From a checkpoint of a small transformer trained on Wikipedia.
Training: a variant of Adam for these matrices, 449M tokens, 6847 steps.
MLP neurons of a small language model. Each row is named by its layer, matrix (up: input weights; down: output weights) and neuron, and shows model dimensions 96-191. Each number is 128 + 32 x the weight over its row's rms, rounded and kept within 0 to 255.
After each neuron's rows, "fires after" lists the tokens most often just before its 100 highest values on Wikipedia text that the model never trained on; "fires on" lists the tokens most often at its 100 highest values on Wikipedia text that the model never trained on. A number after a token or word is its count.

L15.up669 [133  60  77  92  97  86 111  80 177  89  99 148  68 175 116  91 102 124 151 130 128 133 118 147 160 149  88 159  97 142  72 113 165 104 103  94 118 127  69 152 179 142 108 173 123 171 115 113 161 143 121 143  85 101 177 132  57 135 142 145 129 157 120 117  98 155 182 130 151 106 150 142  70 141  76 149 102 149 125 173  99  42 121 125 143 159 140 157 128 147 112 132 115  81 111  68]
L15.down669 [128 130 116 118 211 129  83 134 136 141 130  89 144 162 167 167 140  99 154 177 108 139  91 108 110 176 147 136 121 122 108 116  98  18 178 114 138 143 130 188 132 160  86 166 108  82 200 106 120 120 129 131 176 120 108 201 112 106 158 117  81 129  97 132 190 106 122  88 160 135  88 165 113 132 106 210  95 101 127  85 121  84 194 129 126 136  96 103 113 126 156 117 141 148 129 148]
fires after: "," 22, " |" 18, ":" 10, ";" 7
fires on: " N" 70, " n" 9, "N" 7, " as" 6

L15.up189 [ 54 133 131 132 140 122 123 134 105  69 134 116  78 155 129 146 104 146  87 137 139 120 124 108 195 178 122 153 133 110 107 136 182 136 118 152 125 159 117 119  92  79 136 115 161 219  98  91  92 137 151 107 125 161 143 141 112 132  92 109 108  79  79 129 125  96 121 133 106 137 180 159 169 160 164 139 139 153 111 123  94 116 132 190 134 157 123 110 175 165 182 131 180 122  99 208]
L15.down189 [171 131  90  87 123 118 118 180 185 107 170 145 112 145 140  96 151 122 134 115 162 129 137  45 110 136  84 128  86 147 118 145 158 168 135 110 132  45  88 142 158 169 153 113 117 115 107 148 144 149  95  93 143 136 128  97 154 154 169 136 114 210  78 123 138 109 165 141 140 177 126  82 157 133  80 172 182  98 127 126  48 184 120 112 124 151 140 174  59 105 102 110 184  86 170 129]
fires after: " " 66, "1" 10, " Mar" 4
fires on: "0" 35, "2" 24, "1" 11, "j" 5, "9" 5

L23.up331 [135  89 136 120  74 148 135  69 183 134  92  94 161 137 104 107 128  90 146 118  95 113 124 175 154 116 108 125 114 119  81 114 154 123  81 188 126 112 131 129  94 101 155 205 150  93 110  83 114 144 123 175 148 131 136 203 170 100 181 177 127 144 146 146 117 190 144 141 154  94  75  91 149 120 169  48 124 138  86 121 147 109 115 123 170  90  80 123 182 144 129 134  76 116 104 172]
L23.down331 [116 136 169 126  91 130 152  65 125  97 133  95  98 133 126 101 131 143 102 158 120 186  86 141 120 160 154  85 104 127 155 144 131 124 152 138 100 253 145 119  80 128 154 141 119 179 115 155  76 174 132 108  96 164 142  52 134 165 127 110 101 137  92 138 152 108  83 173 125 130 108 163 144 193 150 167 133 104 110  80 101 155 138  94  93 166  74  84  71 148 152 109 137 137 196  87]
fires after: "5" 18, "0" 12, "4" 10, "6" 8, "8" 8, "9" 7
fires on: "," 36, "–" 22, " |" 22, " was" 5, ";" 4

L23.up707 [123 124 148  98  73 126  89 132 129  85 152  99  99  41 144 201 100 147 145 120 147 118  87  85 196 185 126 106 126  94 115 115 134 133  81 123 115 122 115 117 186  31 107 156 123 127 170 105 108  68  93 135 161 111 185 121 125 127 126 129 112 124 125 113 110  78 129  87 129 137 201 132 139 155 154 147 124 131 114  58 112  87 127 193 158  63 108 132 134 125 114 165 140 121 141 148]
L23.down707 [123  83 122 137  86  83 107 127 166 135 132 169  71 151 118 148 150  94 131 147 109 120 159 201 108 130 109 201 127  76 127  88 107  54 164 122 127  74  81 137  92 130 150 107 124 126 160 110 144 198 109 172  94 124  86 116 115 110  91 111 112 135 126 155 121 152 139 142 107 134  81 168 162 117 149  92 114 106 123 155  95 108 107 174 113  85 155  97  92 105  81 187 131 134 122 170]
fires after: "0" 24, "2" 9, "9" 7, " a" 7, " ad" 4, "-" 4
fires on: "0" 18, "j" 18, "2" 16, " j" 14, "9" 7, " St" 7

L16.up444 [146 127  80  78 136 176 101 194 105 130 113 137 165 187 108 141 129 109 165  69 151 103 109  84 102 127 112  94  99 171  61 191 141 114  68 123 106 112 116 138 119 143 117  97 152 195 118  69 128 104  67 190 120 119 106 152 115 140 100 143 180 112  85 124 112 164 149 184 148  82 133 102 128 137 113 116 188 174  66 116 136 144  77 139 155  80 130 149 109 140 145 148 169 118 121 100]
L16.down444 [126 102 168 130 117 132 151 105 131 198  97 135 136 121 127 109  84 180 147 148 122 154 126 160 128  72  73 161 167 122 120 128 143  89 161  92 102 139 176 172  79 158 119 158  99  64 217 129 169  99 119  87  85 137 104  57 139 152  99 100 140 152  90 157 127 124 156 151  85 148 129 130  50 140 122 139 102 118  99 126 161 108 173 161 119 153 137 145 122  80 191 132  84  77 129 164]
fires after: "," 34, " |" 18, ";" 9, ":" 7, " (" 7
fires on: " " 54, "born" 7, " were" 6, " and" 6

L16.up550 [ 88 118 140 168 149 154 136 170 192 140 120 142  83  81 129 162  86 127  85 104 139 191  95  65 114 133 124 121  79  60 161  57  50 204 120 126 121 124 169  79 160 130 158  88 133 155 172 117 159 165 111 145 110 138  99 190 157 134 170 121  79 153 159 159 158 189 114 114 167 163 101 149 173 107 146 174 162 118 114  84  96 161 149  93 108 138 134  98 128  56  92 161 148 113 124 118]
L16.down550 [107 124 108 127 140 103 138  96 161 150 181  73  80 136 149 170 105  83 111 103 131 152  89 135 151 150 151 165  77  91 160 111 136 134 117 108 122 100 128 144 165 146 122  60 158 108 134  76 111 108 110 173  99 125 129 181 128 161 193 136 153  77 135 154 167  97 128 120 129 160 100 161  82 139 102 128  77  93 176 172 128 173 131 157 128 108 145 122 180 154  88 156 160 167  86 126]
fires after: " in" 17, " a" 13, " of" 10, " the" 10, " f" 6, " to" 5
fires on: " j" 16, " sh" 12, " g" 11, " bl" 9, " l" 7, "rag" 6

L19.up577 [ 37 141  76 183 199 179 127 137 159  87 174 133 160 198 141 182  67 128 132 153 143 130 105 167  99  86 114 154 114 142 139 104 105  68 149  52 158 109 138 130 151 101 137 137 130 124 151 154 105 156 112 176 101 135  44 142 167  77  82 128 197  71 129  75 111 171 128 154 158  71 158 174 117 137 112 178 160 135 112 196 162 121 135 126 100 118 165 101 140 128 121 143 134 112  78 136]
L19.down577 [136 147 110  87 118 157 176 107 111  91 133 137 122 166 169 113 116 111 140 118 114  93 181 122 104 116 144 109  89 138 134 110 101 185 142 133 135 255  91  87 107 144 161 185  94 132  58  98 127 143 183 110 138 151 105 118 156 168 119 114 187 175 136 131 123 152 150 160 114 178 135 126 161  81 153 154 161 139 142 173 115 131 156 122 149 160 174 133  99 122 120 117 150 131 107 121]
fires after: "9" 18, "8" 13, "5" 12, "6" 9, "-" 6, " a" 5
fires on: "9" 39, "5" 9, "7" 7, " h" 5

L12.up696 [184 156 132 128 170 162 137  77 119 138 150 142 142 105 175 168  96 103 100 151 149 107  98 110 141 107 128 108 127  90  97  85 137  72  97 152 158  61 132 123 173 137 117 142 170 131 180 151 130 159 101 175 104 178 103  98 115  99  73 111 164 116 201  56  68  82 112  81 138  62 172 113 195 129 137 103 128 181 117 114 112  91  80 103  80 121 141 131 112 145 128 142  47 122  82 185]
L12.down696 [194  87 122  76 115 131 127 108 127 130 116 118  78 157 124 181 169 103 139 112 119  67 139  83 159  82 142 135 151  79 127 173  98 137 125 116 124 117 181 136 114 103 123 185 128 109 160 128 112 146 111 136 142  88  84 138 143 134 109 146 128 101 115 152 108 152 120  95 103 154 122  97 148 141 126  71  54 150 141 189 137  92  70 137 143 133  95  87  72 128 146 115 136  92 160 174]
fires after: "5" 13, "1" 13, "0" 11, "8" 11, "6" 11
fires on: "°N" 14, ":" 12, "8" 12, "7" 11, "2" 10, "0" 10

L19.up268 [189 145  55 121 122 143  88 151 158 137 105 109 191  92 190 170 155 118  64 126  73 119 125 105  93 103 121 150 134 182 122 100 159 162 186  92  98 129 133 121 102 178  82 108 131 153 140 163 119 162 138 157 116 105 156 111 109 145 119 175 204 184 130  86 119 118 141 105 170 109 124 129 106 149 133 136 131 167 132  91 150  38 192 156 133 118 149 159  85 132  94 117  89 167  96 126]
L19.down268 [169 150 140 114 146  92 167 194 125 154  98 125 133  53 129 121 188 131 110 118 150  88 130 115 109 122 176 164 138  83 155 150 102  63  87 102 166  52 109 138 145  92 147 168 107 120 199 117 152 136  66 184 119  92 175 171 132 106 110 121 159  74 120 132 182 118  63 137 101  94 146 102  54 121 146 150 177 104 158 127 128 105  90  73 161 156 192  95 134 126 152 159 116 140 147 180]
fires after: " |" 43, ":" 10, " Time" 5, " Team" 5
fires on: " " 47, " |" 10, " A" 5, " W" 4

L15.up633 [142 135 168 114 130 126  79 170 102  72 108 165 133 145 147 180 102 120 113 113 110 127  82 104  54 174 128  70 116 106 145 178 120 124 129 110 113 103  77 142 169 132 139 125 165 157 118 118 169 117 118 187 115 103  92 125  79 107  87  85 162 155 162 112 120 176 119 137 181  57  35  91 138 112 127 125 169 167 131 133 148  64 125 129  93  82 139 116 142 131 110 172 133 174  90 170]
L15.down633 [169 116  91 100 134 108 149 122 137 165 141  60 133 137 126 149 150 162 218  82 128 132 130 195 210 101 130 130 114  88 117 114 131  98 143 150 133 129 115 122 119 131  83 118  80 118 142 163 107 114 172  93 139 136 148 112 113 164 117 140  82 104 132 118 131  98 149 172 109 174 209 126 116 145 130 118  87 144 137 118 169 138 105 171 115 126 117 132  58  86 152 109 154  80 134 174]
fires after: "," 29, " due" 7, " there" 5, " result" 5, " There" 5, " which" 5
fires on: " to" 40, " comp" 7, " has" 7, " incre" 4

L7.up195 [171  97 141 131 112 136 164 183 102 147 170 155  85 156 153 146 145 102  77 118 170 106 119  72 162 161  71 160  79 121 127 205  86  68 153 107  81 137 127 133 151 146 143 134 160 166 140 106 105 121  76 157 129 145 159 112  90  72 114 125 116 168 161 135 130 107 115 118 195  98 175 116 129 176 135 135 115 177 113 144 128 133 123 119 108 104 166 160 146 176 195 142 103 111 132 170]
L7.down195 [123 115 101 125 109 127 149 185 105 182 132 175  99  64  95  97 132 147  84 181 101 148 180 117 119 130 142 162 159 187 184 121  73 108 138 127 162  50 124 138  52 122 127 147 157 152 107  74 159  98 122  78 139 104 205 172 129 183 178 170 117  90 119  90 134  92 111 123 101 102 135 155 103 136 184 137 146  96 133 158 122 119 117  62 106 129 176  80 170 108 187 100  86 159 121  71]
fires after: " |" 29, "|" 24, " &" 12, ":" 8
fires on: " " 83, "m" 11, "v" 4

L15.up743 [117 126 171 193 124  99 138 134 127  82  99 173 135 119 110 137  79  91 113  52 150 100 115  52 124  98 117 172  32 134 120 140  60  78 111  70 155 160 164 126 129  67 115 167 156 148 143 138 149 116 143  83 161 156 146 137 138 171 148 130 148 198  69 125  57  84 104 101 133 148 141 124 127 124 131 164  97  98 145 109 112 117 142 107 117 105 166 150 120 101 124 117 134 122 144 146]
L15.down743 [121  66  99 144 155  25  65 106 184 153 145 127 134 120 189 135  90 147 142 167 140 170  38 137  97 142 109 206 211 161 113  96  98  79 141 143 137 139  74 157 128  40 106 106 208 107  86 161 144 130  97  83 190 100  87 114 113 122 162 143 159  73 140 150 130 118 117  83  88 106  93 107 140 105 144 145 101 137 146 141 144 149 159 144  99  92 182 144 168 115 135 146 152  67 108 110]
fires after: " re" 23, " pre" 11, " comp" 9, " dep" 6, " dis" 5, " trans" 5
fires on: "l" 28, "in" 11, "n" 9, "an" 7, "on" 7, "m" 6

L12.up308 [185 127 150 156  87  76 151 168 165 134 176  93 128 154 139 135 143 124 163 104 182 105 114 153 144 106 153  41 111 110 183 148 134 106 103  93  84  75 122 160 177  64 100 116 182 157 132 114 116 128  68 135 146  84  92 178 114  99 144 178 175 120 118 113 116 155 188 130 148 149 120 132  78 174 165 100 101 129 138 138 127 135 121 146 120 110 154 108 124 124 132 166  46  80  47 114]
L12.down308 [141 123 110 111 126 127 118 123 102 111  24  71 173 109 102  76 160  90 136 154 113 130 158 169 122 132  89 149 117 109 142 126 217 165 111 142 193 124  94 111 128 146 140 155 157 128 162  96 126 170  68 154  93 129 128 141 127 127 167 151 129 114 150 104 125 143 150 154 141 190 159 145 129  75  87 151 217 108 108 128 125 123  87 116 171 107 131  95  97 129  70 164 123  99 201 106]
fires after: " |\n" 27, "|" 22, "0" 10, "2" 4, "9" 4
fires on: "|" 27, " " 20, " |" 12, "0" 8, "-" 5, "–" 4

L13.up381 [147 126 191 140 138 125  76 122 102 152 138 157 127  85 143 154 116 116 118 139 119  78 104 162 102 105 138 113 126 118 121 167 155  52 145 130  93  96 182  54 156 151 128 147 126 158 157  93 128 138 107 194 135 106  88 162 148 108 180 138 131 125 150 124 128  98 130   1 147  96 109 145 110  97 168 132 101 131 111  55 157 114 107 134 131 122 156 174 104 108 147 157  39 126 129 137]
L13.down381 [152  70 137 158 154 129 119  74  86 139 177 111 116 158 103  87 177 102 112 138 126 114 132 125  88 117  92 157  68 110 117 177  99 115 117 141 192  95 168 127 135 150 114 127 102 106  78 128 146 170  78  77  78 147 113 155 126 196 151 174  87 143 147 115 158 121  89  75 119 209 115 159  94 116 104 101 122 102 132 157 135  89 131 159 110 109 141  91  85 133  80 168  81 114 136  94]
fires after: "0" 11, "6" 11, "5" 10, "8" 9, "2" 9
fires on: "0" 14, "R" 13, "5" 9, "9" 8, "7" 7, "v" 7